{
  "norm": "rmsnorm",
  "rope_base": 10000.0,
  "bias": "none",
  "init_std_qkv": 0.0378,
  "grad_clip": 1.0,
  "schedule": "wsd",
  "batch_tokens": 16384,
  "seq_len": 1024
}
MLP neurons of a small language model. Each row is named by its layer, matrix (down: output weights) and neuron, and shows model dimensions 80-175. Each number is 128 + 24 x the weight over its row's rms, rounded and kept within 0 to 255. A neuron's up and down rows have the sign that makes its largest values positive.
After each neuron's rows, "fires before" lists the tokens most often just after its 100 highest values on Wikipedia text that the model never trained on.

L2.down177 [137  86 162 125 143 102 164 125 112 153 120 106 127 113 138 134 100 151  95 103 134 189 162 113 107 144 155 201 138 143  52 116 115 144 137 122 112 189 112 124 134 128 124 136 155  99 113 139 172 141 147 147 116 144 106 129  68  88 141 153 145 124 119 129 100 130 126 144 143 138 122 139 138 120  94 152 153 122  65 126  91 164  97 115 106 109  96  95 118 155  99  92 101 110 132 110]
fires before: "le", "any", "et", "os", "an"

L3.down256 [101 151 127 117 168 139 142 142 147  98 163 142 144 125 143 132 143  90 140  80 117 132 144 144 121 155 134 128  90 122 119 141 133 118 122 126 109 146  97 107 152 113 140 111 157 145 148 154  98 167 109 111 168 146 143 112 115  91 159  96 128  82  95 149 156 132 151 140 132 156 145 110 116 135 145 113 157 119 119 150  99  75 115 131 143 151 170 122 127 125 198 114 127 163 114 125]
fires before: "ular", "ul", "ment", "ed", "er", " "

L3.down353 [133 106 138 106 150 128 142 130 122 130 135 111 100 151 138 130 123 159 127 174 104 163  86 147 110 117 140 150 147 163 103 114 103 132 129 159 130 123  99  96 129 180 132 147  92 126 139 117 145  87 107 144 167 102 136 117 178 131 133  99 120 120 109 138 109 139 136 113  61 116 144 121 100 115  92 133 125 127 101 123  94 138 109 148 181 152  93  91 114 126 137 105 166  96 181 136]
fires before: "ubl", "ic", "l", "ect", "ay", "er"

L2.down224 [125 104 123  88 146 122  66 161 150 148 138 140 153 135 147 121 156 134 126  98 134 135 135 117 119 109 162 121 124  91 107 142 113 126 155 103 102 157 139 128 166 120 149 153 132 120  81 109 110 152 119 116 175 140 104 155 125 136  92 149 117  96  96 128 126 106 123 144  82 154 184 110  91 121 150 153 144 158 137 119 163 125 129 110 162 128 119  85  90 121 150 128 127 160  82 149]
fires before: "ro", "a", "s", "way", "able", "ing"

L2.down190 [126 139 133 180 131 138 173 127  89  93 140 112 145 191 104 131 166 129 110 105 122 140 130 102 118 185 136 189 115 136 106 107 118 121 112 114 138 107 111 163 105 141 113 143 106 115 135 115 135 130 136 126 121 191 114 139  91 152  92 153 111 118 112 140 149 131 113 116 137 139 109  84 130 144 115 155 169 165 139 113 145 103 125 136 139 138  92 122 108 134 149 171 133 186 137 115]
fires before: "7", "0", "3", "8", "2", "5"

L3.down190 [117 125 138 152 125 142 112  98 155 135 121 123 128 109 135 148 129 108  88 134  49 122 143  87 106 132 125 133 132 132 106 124 189 125 168 136 150 142 124 119 157 140  99 119 152 148 152 132 142 106 109 114 123  78 178 110 136 108 123 130 124 106 134 102 102  98 141 114 128 145 156 103 118 147  95 111 119 152 109 114 123 132 112 150 129 126 151  86 121 109 106 115 121 130 138 132]
fires before: "ers", "ly", "le", "h", "e", "en"

L2.down279 [102 160 138 144 119  94 156  98  92 107 112 120 135 109 128 228 130 169 165  83 130 125 148 139 119 121 103 128  79 109  87 118 116 139 133 130 146 152 113 157 170 129 117 166 120 101  77 139  82 130 135 110 105 138 135 101 133  97 190 132 115  98 168  88 149 152 145 170 122 134 135 124  92 109 105 141 137 123  61 153 142 160 116 124 153 119 147  94 110 168 107 127 117 107 141 153]
fires before: "le", "any", "an", "et", "ec", "os"

L3.down57 [133 126 108 165 131 131 105 124 130 170 136 115 202 134 103 168 122 132 115 117 112 128  75 123 118 120 126 151 137 123 174 148 134 102 132 139 153 124 118 119 122 144 131 124 122 135 138 116 109 129 136 186 121 136 142 108 107 141 105  96 155 127 102 150 169 124 129 104 124  88 163 120 177  98 127 118 177 138  89 129 129 158 108 171 166 119  95 134  91 119 114 105 144  91 139 139]
fires before: "an", "p", "b", "in", "port", "m"

L3.down146 [173 100  81 129  90 112 156 167 126 138 115 155 164 162 117 132  97 101 110 146 159 106 143 105  88 163 140 179 136 134 120 134 134  92 137  95  92 123 158 100 158  99 124 139  95 106 107 103 121 126 130 134 115 136 100 124 123 139  99 129 174 142 145 129 148 114 122  95  42 153 121 129 135 122 125 116 103 109 105 115 135 122 130 152 112 116  72 109  95 146 155 159 173 122 119 151]
fires before: "d", "m", "v", "am", "ay"

L3.down113 [123 100 118 159 140 140 152 150 133 157 104 140 128 144 122 124  79 119 115 121 125 182 132 125 122 118 102 123 116  99 120 147 151  93 169 145 113 130 114 127 135 165 134 118 173 131 112 101  92 103 114 137 105  96 127 117 126 142 101 102 120 116 105 150 138 146 119 141 102 137 157 161 107 109 106 142 140 119 103 124  94 124 125  64 126  94 159 127 103 150  82 119 119 116 149 139]
fires before: "ubl", "it", "t", "e", "es", "ers"

L2.down370 [134 121 119 183  89 161 127 140 104 124 139 124 102 115 102 121  93  86 127 138 132 127 122  75  98 155 121 138 100 108 150 120 138 174 137  90 100 140 152 119 140 106 140 140 147 100  99 164 101 132 117 140 153 158 134 158 110 101 133 172 138 148 132 124 137 119 136 114  93 124 111 131 143  66 138 112 162 106 148 145 134 144 108 125 120  91 112 126 116 144 147 165 166 120 132  90]
fires before: "d", "m", "v", "am", "a"

L2.down130 [118 121 173  67 118 107 137 104 147 163 121  99 165 175  83 137  97 178 114 160 122 106 126 127 112  80 124 168 108 141 119 136 167 142 193 140 113 106  98 176 143 121 148 114 131 126 132 160 139 125 123 159 100 152 150 125 142 125 144 108 146  98 126 126 119 133 135 119 185 138 142 139 128 115 145 151 135 135 121 138 129  91 118 148 176 139 121 188 116 138 142 114 134 124 131  86]
fires before: "er", "n", "a", "ch", "an"

L3.down43 [124 144 126 120 149 132  95  85 156 149 134 141  92 133 110 101 143  99 137 116 136 110 120  91 132 155 132 154 139 119  85 143 119 125 154 173 112 122 154 122  85 114 154 115 125  90 107 161 141 104 171  79 137 134 109 110 142 136 129  94 133 128 142 130 131 137 118 132 158 134 154 111 114 104 130 155 124  87 124 170 132 151  99 169  82 121 113 115 147 100 140 139 139 125  87 176]
fires before: "ing", "ed", "e", "over", "y", "es"

L2.down248 [157  88 162 127 156 123  80  97 133 143 125 106 129 134 114 145 113  95 143 112 143 115 114 100 132 122 135 107 123 135 160 163 172 107 130  78 135 121 116 123 109 135 119 138 133 125  92 107 121  90  89 176 139 130 109 100 106 134 153 174 123 114 125 145 140  81 153 153 156 128 127 137 142 131  56 118 135 144 133 137 137 125 136 129 122  89 122  95 143  96 109  97  85 141  89 106]
fires before: "orn", "o", "ow", "ut", "at"

L3.down75 [ 95 128 160 136  59 149 137 105 156 127 112 121 142 101 147 141 138 121 172 147 120 162 113 148 141 147 148 165 130 151 152 147 124 114 159 114 132 133  99 141 159  73 117 115 115 116 130 145 215 147 112 101  98 126 123 129 121 105  85 120 133 126 149 152  94 129 170 101 164 140 133 133 114 138 159 132 165 164 130 100 133 157 157  71 147  93 133 137 146 132 136 158 134 153 146 137]
fires before: "ed", "er", "n", "es", "ement", "ment"

L3.down106 [ 99  92 111 134 140 109 157 154 148 144 151 128 132 141 107 123 138 120  97 117 169 162 126 107 141 111  73 140 131 138 119 115 133 134 104  81 118 143  98 145 177 132 123 137 118 171  99 167 162 159 178 182 133 103 100 114 112 112 166 118  94 136 112 147 137 147 157 120 128 149 164 164 144  88 158 152 122 127 133 155 129 127 137 130 112 139 154 150 109 174 135 173 107 110 158 171]
fires before: "et", "le", "any", "os", "an"

L2.down5 [111 135 120 117 167 121  64 107 143 112 125  98 178 120 160 142 118 137 155 104 131  98 111 125 124 101 127 119 146 189 146 139 138  76 110 144 129  92  98 112 155 137 132 125 168 107 131 151 134  61 182 133 113 128 100 116 129 144 152 120 151 117 121 162 131 100 142 139 200 132 131  93 119 108 100  91 133 122 135 173 156 144 124 145 108  96 183 127 122 137 140 129 187 120 107 151]
fires before: "p", "b", "ed", "ion", "mer", "ment"

L2.down44 [139 144 132 110 110 110 133 148 144 129 168  75 103 109 128 128 106 149 111 121 137 127  91 147 117 201 163  98 101 131  94 128 127 122  74 107 139 141 103 115  78 147 131 120  83 195 111 146 147  97  60  99 127 131 134 154 126  87 103 109 144 140 138 139 103 105 136 134 107  95 130 137 126  98 100 120 118 139 113 126 100 151 118 122 147 174 143 132  88 127 115  70 142 109 146 111]
fires before: "ition", "ular", "ul", "ed", " ", "it"

L2.down27 [111  93 112 154  94  76 150 136 115 146  67 153  99 152 120 122 140 167 123 111 159  90  91 115 117 143 104 147 141 154 167 134 144 124 127 161  94 146 144 132 142 163 117  86 125 110  89 111 188  93 139 128 130 113 119 145 105 109 153 178 150 102 110 139 154 111 166 115 148 144 141 136 116 135  77  90 124 152 146 145 129 108 139  95 101 144 154 126 164 126 117 146 136 149 129 141]
fires before: "-", " the", " as", "al", "als"

L2.down282 [154 162 168 138 139 136  83 148 169 137 138 119 127 128 107 120 126  96 129 168 152 127 136 131 125 106 167 135 102 133 132  96 128 119 155 118 132 139 128  81 128  97 127 150 110 100 112 163 142 117 124 106 138 123 176 167 132  96 132 126 156 109  96 122 166 139 141 127 160 123 176 109 135  93 124 153 129  73 163 106 133 105 147 104 141 131 119  93 128  90 112 143 158 101 137 105]
fires before: "ed", "ted", "t", "ing", ",", "ts"

L2.down33 [ 99 102 122  98 109  95  99 159 106 142 114 129 146  89 115 131 153 105 142 145  90 112 160 126 126 147  95 155  99  94 119 107 116 138 118 165 147 107  74 134 150 158 134 116  94 181 171 124 151 154 116 118 109 126 135 133 141 144 170 109 128 146  85 171 123 112 107  98  84 154 136 142 153 114 146 145 181 113 133 111 129 111  92 115 133  87 102 132 130 128 142  83 134 135 154 137]
fires before: "ord", "ish", "y", "i", "ies", "ent"

L2.down396 [141 151  90 144  79  99 133 135 127 146 105 143 153 167 132 166 165 134 131 102 112 114 134 116 148 111 184 108 100 146  89 131 150 136 116 122 133  97 154 154 124 131 134 100 155 119 129 160 100 151 144 146 130 121 128 123 164 129 103  85 104 123 146 121 125 156 106 150 115 157 146 124 170 115 132 141 135  86 147 207 106 131 152 138 111 129 115 132 170  96 156 128 129 151 119 131]
fires before: "bum", "-", "l", "f", "ber", "g"

L3.down72 [154 124  98 153 127 133 176 107  94 154 117 124 140 138 111 114 122 156 150 120 116 116 144  91 142 106 110 125 170 112 126 118 123 142 155  97 125 153 138 180 162 165 164 127 138 104  90 144 158 167 139 123 110 100 138 143 166 148 102 131 179 141 122 135 110 111  97 148 114 184 114 118 155 149 144 114 152 137 159 112 133 153 154 119 130 161 148 104 127 147 133 107 112 135 155 154]
fires before: "s", "ject", "t", "b", "ge", "d"

L3.down177 [101 100 159 126 156 161 110 105 119 164 122  85 119  96  91 134 122 130 127 148 133  85 127 121 133 101 189 139  98 125 143 115 128 144 124 146 117  90 137 125  65 122 149 121 153 144 151 111 154 111 165 196 102 154 123 136  96 128 192 144 120 149 146 112 129 126 140 106 100 114 161 117 134 145 166 165 111  85 151 111 154 102 117 147 128 101 167 151 117 149 130 152 126 119 157 133]
fires before: "-"

L3.down344 [125  98 103 120 120 149 128 177 130 139 159  52 116 118 135 169  96 147 134 104 127 131 123 125 155 153 135 109 146 126 106 105 140 141 136 117 119 124 133 106 139 150  81 132 117 126 147 124 142 119 157 119 153 134 139 129  66 119 144 108  77 150 141 135 135 136 159 126 114 155 122  96 102 139 122 104 171 114 139 163 123 129  99 142 165 139 123 131 106 203 139 100  94 108 118 144]
fires before: "ess", "ram", "l", "est", "ic", "or"

L2.down87 [112 114 124  88 117 140 126 137 120 113  97  98 127 139 164 122 119 111 100 159 122 124 147 120 151 146 124 112 173 190 132 151 101 101 134 112 111 111 132 122 102 114  88 119  96 121 148 137 132 121 152 142 112 157 117 117 149  86 111 118 127  90 101  83 126 136 146 153 109 122  99 110 147 132 187 175 135 141 140 120 154 121 130 151 116 141 175 137 116 112 144 129  87 134 147  83]
fires before: "ame", "ames", "o", "overn", "oin", "u"

L2.down42 [143 106 166 114 103 128 120 134 157 120 129 124  79 113 125 129 117  89 105  89 130 126 126 115 122 143 120 112 117 105 115 175 106 161 156 119 132 133 124 133 144 121 175 111 121  95 129 109 111 112 137 158 147 154 163  96  95 135 126  82  96  92 130 125 147  98 123 126 139 153 100 106 141 104 124  96 118 108 125 115 175 168 166 151 105 127 112  90 116 138 159 179  98 149 166 114]
fires before: "st", "ach", "ff", "p"

L2.down92 [114 151 102 149 119 117 105 106  95 169 129  99  88 116 154 140  84 166 110 130 133 128 152 105 104 130  92 140 118 113 139 148 146  89  89 151 137 124  87  99 105 116 109 100 142 123 112 167 148 153 132 140 138 145  92 122 102 108 122 119 120 126  81 145 163 122 141 133 152 140 110 122 118 154 156 118 108  91 137 124 144 124 136 148 147 121 188 172 129 121 129 138  95 120  99 127]
fires before: "n", "st", "t", " the", "c", "om"

L3.down38 [122 109 142 100 169 165 129 134 140 115 105  85 110 135 113 134 171 103 124 136 131  60 115  98 119 147 162  79 109 102 141 137  78 113 129  99 159 140 114 139 130 155 155 124 118 109 133  95 144 119 136 119 127 130 163 124 114  88 141 146 121  92 140 130 127 128 120 138 107 120  87 136 137 163 143 139  86 103 134 123 143 140 170 123 144  87 118  99 158 119 133 176 110 104  91 104]
fires before: " ", " was", " c", "le"

L2.down419 [164 121 117 128 158 145 109 125 124  99 135 110 136 153 139 132 107 130 110 127 126 152 113 120 143 114 160 120 168 162 128 142 174  93 113 106 132 104 124 169 130 176 112 138 129 141 101 130  92 118  62 105 111 136 162 148 126 105 175 130 110 123 101 135  97 164 108 114 158 111 146  98 120  98 122 127 150 167 130  77 137  95 135 137 129 129 100 116  96 117 143 143  89 171 144  95]
fires before: "8", "9", " |", "0", "6", "5"

L3.down169 [147 121 113 121 132 106  94 136 103 171 155 126 121 115 138 127 105 113  62 139 129 162 140  85 110 152 134 104 117 145 140 132 144  98 161 144  96 155 111 164 112 133 148 119 142 148 122 116 111 142  78 125 165 127 124 151  97 196 160 153 187 167  85 108 133  78 154 153 118 113 139 141 125 114 119 168  97 128 124 117 154 102 137 120 122 151 157 118 164 103 151 114 144 108 153  91]
fires before: "it", "ular", "ul", "all", "e", "en"

L2.down273 [101  94 120 155 150 136  99 125 111 138 131 124 115 120 120 172 149 119 105 142 161  90 142 137 138 151 108 148 148  93 144  65 151 158 162 150  86 143  69 163 136 125 164 104 112 141 124 107 138  87 101  84 124 129 132 152 133 135 167  91 139  91 128 128 120 107 111 126 152 141 116 143  89 113 124 116 151  96 146 116 104  99  91 130 109  95 132 117  97 167 136 159 159 134 118  98]
fires before: "ord", "ount", "ur", "ess", "ent", "|"

L2.down331 [108  83 107 126 131 150  92 166 123 157 135 106 153 119 134 185 115 128 104 160 119 130 180 164 167 111 139 104 124 106 148 155 113 103 122 112 106  80 121 110 127 114 141 133 133 125 121 151 171 150 135 127 102 117 138  92 138 141 131 111 103 117 109 121 108 123 106 109 140 116 101 135 132 102 135 107 120 102 157 158 130 135 115 103 103 149 116 156 137 121 150 125 124 165 107 111]
fires before: "ame", "o", "ames", "u", "overn", "iv"

L2.down160 [102 142 127 158 152 142 154 113  92 151 159 126 107 124 112 134 147 106  69  88 149  74 146 135 139  96 136 114 107 157 135 144 147 151 117 151 125 101 151  95 119 146 195 138 136 125 127 122  62 120 127 138 201 102 135  63  98 148 111  80 125 107 115 169 135 141 158 135 146 122 123 141 139 156 100 118 108 140 126 133 124 100  95 102 158 102 141  79 127 104 115 152 130 112 118 127]
fires before: "ace", "ac", "ay", "ot", "ant", " |"

L3.down160 [113 116 173 134 152 113 137 102 136 137 137 175 151 154 115 152 124 104 132 115 127 117 127 121 118 112 117 118 119 110 137 138 141  88 146 100 139 111 126 124 130 167 128 133 111  69 123 164 123 101 125 148 133 118 151 177 144 156 136 115 172  65  94  92 116 114 140 140 124 168 171 147 105 123 196 111 121 159  90 134 154 135 149 111 109  75 129 142 125 111 114  87 142 132  96 104]
fires before: "ain", "t", "ing", "ial", "ip", "ion"

L3.down118 [116 131 140 140 122 100 155  83 119 129 135 136 112 120 172 184 132 112 160  78 138 110 154  92 168 131 116 136 115  79 157 131 122 141 149 137 117  75  60  89 146 122 128 140 113 119 128 118 110  99  74 104 102 133 128  87 141 129 174 176 131 146 118 109 116 103 108 147 136 118 139 122 121 150  99 132 118 163 111 177 182 125 152  98 130  71 157 173 119 124 184 125  92 152 119 125]
fires before: "orn", "ased", "o", "ut"

L2.down35 [120 118 132 131 118 144 109  87 132 152 154 136 124 129 120 108 105 116 113 154  96 126  86 130 114 146 120 160 161 126 136 132 145 129  96 105 119 116 172 159 122 119  95 131  92 144 122  83  79 153 107 132 165 129  98 154 100 145 163  89 168 142 152 149  98 148  89 133 140  92 155  92 158  84 189 164 139 119  91 125 120 126 118 205 143 175 138 110 131 140 130 155  97 145 104 151]
fires before: "ball", "ing", "ey", "ies", "s", "ed"

L2.down206 [177 127 142 114  81 122  90 145 109 149 131 118 165 116 119 125 148 122 140  95 106 137 126 138 147 138 115 133 100 134 146 120 133 130 164 145 136 138  98 111 118 132 118 128 132 126  77 130 162  90 105 118 125 117 117 136 159 111 154 157 162 135 112 141  87 109 102 123 127  89 108 154  96 145 101 134 162 126 137 148 154  98 114 178  71 118 150 102 135  89  81 137 138 101 139 140]
fires before: "ing", "ut", "ed", "ational", "e"

L2.down107 [161 144 150 109 131 122 184 121 114 106  60  88 113  91 104 134 120 113 139 150 152 157 149 100 136 151 173 133 110 116 161 122 159 122 137  84 126 129 123 128 103 146 155 114 102 127 116 140 118  83 134 127 122 107 116 129 149 108 138 125 191 101 120 110 134  90 157 150 170 139 138 140 156 196  93 165 166 116 174 113 130  98 155 116 125 144 105 155  94 138 106 139 156 123 151 123]
fires before: "y", "al", "ational", "n", "ical", "{"

L3.down28 [104 120 105 128 151 134 139 110 110 123 137 166 124 179 148  87  89 101 140 155 109 151 112 127 159  88 127 173 135 151 103 116 163 164 111 155 134 117 173 118 198 138 127 140 131 131 116  98  86 145 163 103  97 124  77 180 143 120 139 118 155 113 104 125 160 164 126 151 132  92  69 118 133 172 102 167 142 169 109  97 136 137 132 136 119 148 138 116 163 148 158 161 135 115 132 165]
fires before: "s", "n", "t", "se", "ce", " of"

L2.down183 [106 116 139 118 125 138 135 121 133 116 135 121 129 119 128  90 153 174 123 147 123 126 110 119 108 129 124 200 177 161 134 131 112 143 186 154 117 147  85 117 153 168 143 145 156 127 127  94  73 120  94  99 113 139 130 115  85 121 114 150 173 154 163 155 137 133 134 170 140 141 158  90 142 109  83 124 137 133 164 128 124 141 143 126 109 148 124 117 125 148 121 132 139 155 154 112]
fires before: "===", "==", "|", "er", "ed", "ge"

L2.down299 [138 132 129 104 107 103 132 145 128 119 169 130 123  98 179 129 134 111 147 149 159  97 150 116 140 111 141 151 114 122 107 122 143 126 127  75 129 146 172 104 113 124 122 149 138 135 128 148 134  80 153 163 125  98 128 150  82 121 170 103 118 148 127 171 105 113 129  83  63 110  71 110 144 149 147 106 151 110 125 132 133 174 150 148 150 110 141 146 122  98 119  83 134 131 133 115]
fires before: "inal", "ation", "it", "u", "a", "n"

L2.down339 [112 119 170  93 130 139 113 128 138 160 129 158 149 136 103 118 129  96 161 101  78  78 122  97 127 129  90 164 153 151 152 134 123  97  98 173 129 139 103 125 135 147 148 148 116 106 143  91 189 110 139 125 129 155  60 144 122 156 145 145 136 121 127 121 138 151 103 175 108 159 114  86 126 112 164 115 136  90 134  90 134 134 130 177 101 146 146 120  68 162 122 166  95  91 155 139]
fires before: "-"

L3.down367 [ 89 133 113 143  83 134 150  93 172 147 127 148 120 127 118 183 106 102  86 155 140 144 129 184 102 112 148 150 178  68 118 150 112 108 122  81 134 134 126 149 125 110 127 128  85 151 138 140 111 160 162 118 100 123 101 149 136 130 129 108 118 124 106 118 146 142 131 148 130 109 168  90 113 136 117 153  95 126 121 152  95 116 136 101 132 136 128 131  98 117 164  83 150 177 138 172]
fires before: "o", "es", "on", "ement", "ed", "er"

L3.down34 [ 83  95 110 138  86  90 121 164 101 160 101 167 145 162  98 144 120 117 147 113 127 154 131 130 112 136 116 122 142 175 114 146  98 123 123 153 117 117 143 142 163 137 146 127 110 109 135 141 129  95 129 154 189 133 136 153  96 142 105 148 131 135 157 161 153 146 136 115  81 175 117 150 173 143 142 114 105  89 129 170 133 121  86 138 105 129 127 151 130 121 163 167 117 119 143 104]
fires before: "ong", "bum", "-", "m", "th", "t"

L2.down333 [101 166 119  77 125 121 133  89 108  81 111 119 143 188  67 143 117 131 112 133 140 134 112 144 163 148 116 148  96  95 154  98 179 120 160 132 123 121 133 149 118 145 154 141 166  86 108 100 130  96 130 158 110 149 137 125 168 135 137 120 154  92 163 123 113 141 115 142 138  99 112 152 109 142 132 133 135 148 101 129 102  98 138 109 132 148 121  96 161 138 166 147 100 147 155 155]
fires before: "st", "c", "n", "t", "v", "f"

L3.down85 [177 153 159  96 106 156  88 138  88 132  88 133 126 107  88 144 115 103 132 137 161 126 138 152 148 157 123 120 159  94 162 123 110 115 164 170 134  87 126 182 124 162 159 152 145 162 173 156 161 144 144 138 155 122 122 101 126 128 158 148 101 114 144 156  93 150 128 143 121 145  98 161 137 168 104 165 148  97 180 158 126 120 109 109 172 107 109 125 155 113 134 109 165  97 112 126]
fires before: "t", "ound", "m", "ch", "ran", "n"

L3.down372 [103 149 125 136 169 129 151 131 142 156 119 137 193  71 116 159 120 140  94 114 131 127 145 133 193 140 105 135 138 125 139 129 143 137 138 162 127 105 112 116 131 113 172 110  83 135 174  95  97 115  91 143 124 101 113 125 106 151 122 125 136 168 123  95 153 109 176 159 145 131 126  85 131 112 108 156 102 127 150  99 142  99  89 133 113 114 142 105 183  88 143 126 103 120 128 179]
fires before: "ace", "ay", "ac", "ot", "ant"

L3.down141 [155 141 136  83  81 131 121 150 106 122 154 137 198 156 155 134 145 115 132 166 192 159 129 151 108 172 151 149  82  82 107 133 154  64  88 123 110 141 124 143 139 104 125  90 138 118 120 119 137 115 109 139 138 114 108 136 128 136 152 111 146 102 143 141 163 187 119 170 153 109 149  86 137 125 121 142 129 127 145 137 110  66 130 117 154 122  72 144 118 136 123 121  99 136 132 160]
fires before: "ition", "le", "it", "ed", "am"

L2.down17 [151 112 113  76 150 130 137 144 119 128  92 127 153 130  85 154 137 156 113 112 109 139 105 115 126 132  94 181 181 117 168 129 143 171 107 113 110  79 112 134 146 125  54 116 136 123 124 151 108 129 141 106 152  85  97 146  86 118 133 115 129 119  81 157 122 142 111 139 120 147 128 109 102 124 118 103 190 155 136 132 121 100 156 116 128 158 130 106  86 124 125 134 137 130 108 116]
fires before: "0", "5", "3", "4", "1", "2"

L3.down151 [156 145 121 112 104 130 118 144 125 135 127  97 109 144 157 160  98 128 132 142 141 105 120 113 156 118 162 147 161 103 164 170 194 142 167 100 114 107 116 115 158 151 163 106  91 133 131 126 145 122 157 120 138 141 122 136 123 113 114 120 171 121 120 162 130 160 117 106 160 152  81  94 138 156 100 137 154 113 161 121  78 126 161 123 177 120 126 161 115 175 107 119 140 115 128 157]
fires before: "ic", "ity", "ction", "g", "n", "t"

L3.down284 [152 171 162 171 156 135 131 153 139  92 191 107 133 109  74  99 114 136 155 165 142 117  74 125  97 115 104 129 136 148 153 116 107 117 111 114 138 132 133 156 136 136  60 100 131 150 114 139 154  89 127 129 114 127 142 127 105 136 151  75 118  85 166 125 151 120 187 113 115 131 133 137 146 180 130 155 132 103 123 126 139 127 109 157 110 126 138 108 112 115 177 119 104 171 118 133]
fires before: "ro", "th", "ing", "s", "ell"

L2.down247 [159 100  95 128 163 127 115 155 112 135 122 126  80 109  85 127 126 163 129 110 117 114 105  95 132 119 142 137 138 137 129 163 149 121 137 131  87  83 100  88 170 140 137 135 155 138 122 191 139 144 138  80 119 145 109 113 123  99 191  99 155 104 124 146 112  78 137 135 161 122 111 154 127 129  99 141 126 120 114 134 162  95 101 129 102  96 113  96 193 144 111 122 108 144 146 142]
fires before: "-", "ing", "ed", "e", "|"

L3.down245 [122 138 159 148 108 109 138  90  95 134 150 148 142 128 122 136  88  91 103 127 118 125 135 139 165 145 147 131 124 116  57 152 168 122  93 166 154 168 124 121 131 161 161 118 125 151 100  98 130 113 146 152 110 117 147 145 120 140 100 154 127 117 123 150 123 134 114 130  87 112 148 116 120  96 147 131 140 147 117 111 107 112 128 167 149 174 132 152 163 148 160 193 152 121 125 153]
fires before: "il", "s", " to", "p", "ing"

L2.down425 [122  79  84  79 118 129 132 119 122 154 154 101 137 148 141 127 149 149 116 102 185 109 124 117 115 147 115 153 155 125 137 135 101 157 102 149 100  93  62 145 148 120  95 145  72 117 123 143 135 122 125 108  90 113 149 135 127 114  93 176 102 108 127 139 122 111 147 161 129 138 113 122 121 153 142 141 158 103 116 163  97 125 122 128 146 129 102  95 132 140 104 140  97 113 138 110]
fires before: "0", "5", "6", "8", "7", "4"

L2.down357 [ 80 115 141 103 144 126 152  86 144 166 102 143  94 115 101  93 183 129  92 123  68  88 144 125 164 145 135 148 162 124 155 127 109  96 145 116 120 161 120 115 108 126 163 164 100 104 122 131 138 145 120 160 164  95 149 129 189  96 144 137 152 135 137 164 120 132 130 123 122 147  72  92 127 126 106 116 142 159  93 113 110 142 136 147 129 159 101 132  95 112 158 122 102 146  98 151]
fires before: "3", "N", "4", "W", "5", "0"

L3.down224 [139 137 152  45 108 151 100 140 124 172  76 103  97 151  90 162 112 144 130 116  98 107 161 144 130 105 143 111 114 111  93 105 129 139 145 123 165 108 115  98 142  94 154 114 124 159 154 103 116 117 162  98 144 121 135 151  82 100 140  96  84 138 135 152 149 120 140 122 106 114 112 134 114 154 132 137 125 110 112 127 105  97 119 137 137 156 165 137 159 149 124 132 106 125 125 112]
fires before: " ", " M", " G", " D", " January"

L2.down329 [113 158 111 120 149 112 166 117 163 156  98 129 138 126 122 149 162 121 133 105 129 111  92 131 139 141 124 177 128  95 136 112 107 140 155 144 104 149 125 114 122 196 180 111  89 110 130 139 108 137 145 150 154 120 117 105 135 151 114 180 142 117 141 132 146 154 150 148  97 124 136 113 146 105 134 161 180 140 123 114 158 111 103 114  93 117 129 139 108 134 136 144  73 129 145 118]
fires before: "er", "port", "p"

L3.down216 [146 116 156 144  87  86 170 115 162 134 177 112 130 128 160 135 123  96 123 151  92 126 162 117 116 140 132 131 113 143 138 138 176 135  70 116 110 132 125 104 129 107 135 114 160 109 112  98  98 110 143 121 129 121 139 174 110 112  63 153 166 116 102 108 108 106 150 148 137 161 151 113 112 156  75 161 142 131 151 137 131 150 150 116 111 167  96 170  80 108 141 187 111 113 143 164]
fires before: "ed", " of", " by", "ific", "s", "if"